config.yaml
d_model: 256
norm_eps: 1e-05
init_std_up: 0.031
init_std_down: 0.00283
decay_shape: "linear"
doc_mask: true
MLP neurons of a small language model. Each row is named by its layer, matrix (down: output weights) and neuron, and shows model dimensions 144-239. Each number is 128 + 24 x the weight over its row's rms, rounded and kept within 0 to 255. Numbers have three digits each.
A block is one neuron, or neurons of one layer that tend to fire together. After each block is what it responds to, as a language model described it from the Wikipedia text at the highest values.

L3.down16:094136125117172131131123132155137105104106100132172102132151127127207085130082134176116122140156090105142113128133146159124119151137118108115122092153139110137091138093118119112119144131123141098179136174113140163148159134101102117179144127109137092111120124142115103137123127120151133134
L3.down85:129125133122099145168152131124143115130091104133112111121172161087136139122062124149094144175133122085098123098156117128160137112092106148119118137132102112151136151099129118120152153097144173118123092128117151129127133096142104115092122117137145157120123124129111089109129119118106128109
L3.down97:143149134119203113099107148126159136105142183131133104108119123125121148111118147138134122126125103157140146103120119141066085127120101136133136121123081088097144142187154140128097125117164125107113102155098098117142132152092099123143140092108128139130141111125160131062102149081135128115
L3.down105:141126080164142069155102141172132104104143116133112144091175113153160181111129107133117124077161104105173141074160112121115106103181129176182128133129148136098095141133124139121122184125148166158122133173147144073107149123129115119165127141142157118120171108137106112104100112153163155117
L3.down248:156112125122133133166096132149130120086181137152132116130172134151117115138119144166107177085148132130170161180087178140132122121113119135105110110148127113099118116146114116115108132080107146135155162133137117166103144112135163187101122156121115124109149112143119117142115115131150133156
L3.down313:104125143129152121129146125070095129123135176123109124092150142154090164098135105108177152178121151135130133156121141117067143123109127173146176157105080144122164166120095103147147139123136130061112139167173131130098085122132099098124120101103152104178119135140119132133160153093088143132
L3.down359:147076101129171139175164089080142104139153103127132134174132099125129093138134131113124101142132085108158108128107098133127149117151130118121097106109150118124144153115063142135147125125101133137157142176128137146091162126135085165136104132122163149147193135117074113098160139123120087104
L3.down417:140153150137130098138117115113143097120126162148121165097142118196097133124099135084112136127116128139135153162167119130132129141123124095145089177166124127116131110076150123123111160141104115118135103098141089130121172058131149103121128083129148120102154112158136138182133123130171132152
L3.down432:096129121162137129146064155174157117140115096135135124145130096169115117123129121082135141116143148093153095144127120107125172151110134131116144105120156097092100141096082125127156159145142115120116098159170124099141153127116125133132135116141149139149137146126099096115130116158144135117
L3.down660:115092104117132128104149136120167112106131128151148138115109108108117129164127140129142149145126109100140144158147107134118121083121079146129129116097119137122127162157112114146138098137116187132214111129165144144128130163091088139157159089155117126135138071098123137146130137099142115106
L3.down703:156125133159117117140119150129169105126114104147141097126173101114116088166125125133168123105124177117115123103120160168102161131141089112097148120137177132114104166148135163119131120151117131154125098076153134101109181163136149103159140126112070104068103131067200154126128124125163117077
L3.down734:119104153102086138135144094122133179169154106115125127145145156167154139113154114143118125122119110121069132150117106113126126124140102114114104171127174110151099145161146125130109153107094149163137149119117135149079184136108143107156103130091073158123127136107102122130131116118125151126
L3.down813:121121134136090104161179111136123147122115127111110126157114100147115164156140098114158138087098122098084125159143166131118150143141132157105101114119145146095135111107118118135172123168131120140124144130156135109126092135098104141099152141127110082120137159132136119122108127132138120093
L3.down862:131140122154160139140130114131133107160176134177110105111106082126126142134147122118120120202127121128153136133142152109114144093088091160103135130079089138116085157102081115125137123125162102108137134148119144146135150096113097123155129110125128116126158152135170152103131104088106122132
L3.down984:081103094109121144154167134134101105119136104141130132139129129161139115148137137158155088131116104106135130135095107090106132136148131139148176160107119103139075131122119165133119114122096118107069122094144158089127143108156103138123137160163104146117114118157139140123164125141158117138
L3.down996:147128119131105118138122152099141169134138114145128115122146164128112139159093108109114109147123137166169145148109113099113153153116101084073123131147096129117115138130149121153118145128138102122105154116160082146138123102104107141148155115165118136123142116146098122098113079096114109106
Responds to: Short subword pieces inside split words, strongest on the Arabic article al- in names (al-Yawar, al-Bakr), plus fragments like -al, -er, -el (vice-admiral, Ambler, elbow).

L5.down815:141133100097116113130103118119150171092127136126132108139110190145192112164148159138135127117131143142118160131116112110158094101089120124159134120149167141201148142097126078138086114150169082139095117111127086127106099117058139160192131105165110082119118117117116096125123144134168087102
Responds to: Short word-piece fragments of a vowel plus l or r inside split words (congrat-ul-ates, Fac-ul-ty, exp-el-led, bann-er), plus apostrophes before s and periods.

L6.down203:127146152131158139117142109139082161120127159118132150142100117116099079160162139171131086170117111078154142137143097114127090142132135127137154105127152130093130123153113089139130131170126140149123124160131115120068143101126089142144179171125167133136091136131137134153144117145127125089
L6.down384:130093107095097124085138097130146144138085122127124154124115089163107126131106167148127104097118102123114094097087116116124103160115137129151107131129180157134108147091146129135143152105073130121150103129103127074108134130118128156120141150141126113161088082161120133169096121098170122106
L6.down640:121127136117164110134138127133139149124101117122154124125127102117161150129181137096120150154149098075143127171169151136108145107166093109119103078131128121150106146159175109142128100111129116127088144158096097138116112086089125130107106147127135147131148115150066136136132118151121119082
L6.down782:118138164104140134096151158166105102150141094136073104095105127163117137117112167127131099127131115123118132160082099109110129151086114113154116129155157134102099156141085167131127120158107152162117138124111123147157170126097097137124115163115139163150160102111130109165087145165158092091
Responds to: Verbs and auxiliaries awaiting a complement (will, did not, declined by, failed to), plus markdown table separator rows and infobox "Website" fields.

L5.down184:108120149110160127133147119130118099114147134133146153126102086139133143112136162169143172151146100105126143134154145133126147157110106116109142075151067141143138092142118117128154100133123122151094166082150114157139110122138129165161156136073095122134145150122073149133138129127134127115
Responds to: Function words right after a sentence's opening subject or word, often after headings: did/could/would (did not), to/from/into, also table separator rows.

L6.down292:148125124170126143133133126119110130102085187108134132094136127122152102166136142127119145142134125125119121098098110123151136079119133134148123161130141145154128090128138168132133132136124089144165118077117084147131124141109107114141091096104097119149162132119119107153134117145161131147
L6.down406:119142163147126144141064107125125122110090106134120120146129141097154136067149141120124128167146102124138115089112171158140127119151139135115131100145087161154118117130123164142128141141175131156101137128152127156113127125126118093105118092130172132138134145076137110189086130127120143160
L6.down520:126118131080138119169164124117100155141132173115142147129116097151092123153163157151107141160081131085165089131060147131156136153131090099156125124117112117085126126123119102127112130154141145094095096112121103157162142122077150113135112106118121147110139104118117114095165121106137119129
L6.down653:157078174142136148139106134122102132090135140144107125145048097139080163128124131164107109018114144114159090146132144108108152131125145131149137101106122129141148137113147101140109145129124131096101142144143106138125137150129130121147097115131117178111106144146119111132117135128104128143
Responds to: Mid- or end-of-word pieces, mostly -er ending nouns (arranger, trailer, scanner, merger, Doncaster), and sentence-starting This, As, or that.

L3.down74:105135114136151140121123134148136104145111124124140103133111100137076101154169105121166132168120136111095151141095103129095126146138147111119151125106110063171140096100107119123141130157131107153094137160141153139099129159145159109163174110114127134107115125099170110119128080099137169128
L3.down235:130137146085128129173167111126142146105140135119121164126145102163140113108152141123117152157137135122118136147185140121089150132125140162170133117130108138080135144094121107142136108118162145146090113119118148168121138104104107103157115136114128117150158125094150144100117126145060141132
L3.down256:143126095157172121128146149127136153142097160121127172162127139104111126139126134184099130132104121144145160122144153169132125103139137147124150066102152097066134144146141091129139145124108138142144131100096123103111114141163118106104114096119130121122119090138108117109094118153143133126
L3.down344:174111155143144147113128119154152128099115129123117105116139107106138127137127152110146182138123116127119139068110164117115140093139202134110129100116123121143117143144119163135113083131164149118090147116117130118116147139143121118109120111111113116127071113131179150154116143105174107124
L3.down366:134100128124117156135092123132162171111125121130141136149137122124136161134107128092109150086141129110146077112097120127121122103094096113154102133116160138116165136132133102108104113140082133139134163153125113154137143131179153146109140155152127165091114121134122127159087118140150147110
L3.down421:151104136162167129134116167151132113148143112133137127156116129100117093142070089124114088135137133093186132208097153153109175128132119113138120131099108088121132142138146090111161117139112094141135162155132131138148113156119133117152134132132085122132117137123120128086123117114152119140
L3.down440:108133139105144109116106134091148146133140138127159150118166154155109129167103120137121116179111097125142138130146142088116165147120065124118122104135079150113112139127145093126131145155156111126126125147111113125140101093084107147138093118084116149149116132141127162144107140096142123110
L3.down537:114133159172140141112128138095140094119154121120123138160097085111189157078123177120121136139124129162137204126108162127165126128136186123136120158167160133155137140088101118128139049125147091179154127113094089110111132155141118143158125151099107106108148122141148168142139125099106158143
L3.down619:129139120108147163131153124146165142152103101114117102100158146122120146178130125146140076201111137125132157112164089139102118114165129131124116098117096154099139124096129146145120138106073151139144132128172146134097067137112103163125138115127141162147115165120131120126159108102121128124
L3.down635:139113155169162087134160149112138114122145153112110168092145103165109129134141105150111087147122144123149137147152163095118173177116106125136186146132101092157115121080122154125136119116081088114120110103102103124170172110106140098169132139136116108150153143133126141157127118123159125088
L3.down646:152169124109192139131136130146140147111084151124124158085147142159128134103164153118106124139132098147169137124163147100133141140111120145157144115127104135094121124115173132139165098130135097107090168072112108098134106096112111190116138119090102118133159102117109124141102115118162130129
L3.down697:084152147102132127141169145159136141151141150123094112152153107147097147104167145123139127152146123127123111152148107131100090114122086137119171141136119174112148104136153122125175097110129119108131126144166112163144089092124078146107144094114131121137097141077125083101140128124120139117
L3.down712:137112090167157126103115124139163097124124122135131161105120139148127094135123159091132109135104157120174173098127105165138104128112129119138118104110144163113115099104122106113155128142113133165135159175195108074144143162093163144147141093125110090109136106093168135110112122081110116092
L3.down723:118112145132129099095105162098114163124142151147133146148079122112125136122129129113108070131113136113184152120120139142150141151107149143132154111124130158097124137147167131126165138101144148156124110118163121155111129168110122135140136121141123141139121086167115155068153118122114104134
L3.down781:134108095136095137133107148142136122157145103120143163127129093068142124102136134105152150137127099152154141118099080106121111172095127116121155116161165128109132115128066123131180127115153110128145091171142121129100124158128134087143133126117110178170112217128122131122146128125121113104
L3.down962:108131120117202108119114116120140109120145135126126106142111127138144145101127129117109160125095123104109129121186151118103140095111136147127188140133113131127138135115139130129174082135110143074133149135145117109135135155138148203122089096097098110134094101126152152129139125115129126150
Responds to: Markdown table divider rows like |---|---| after header rows, plus mid-sentence auxiliaries and verbs such as did, would, could, announced.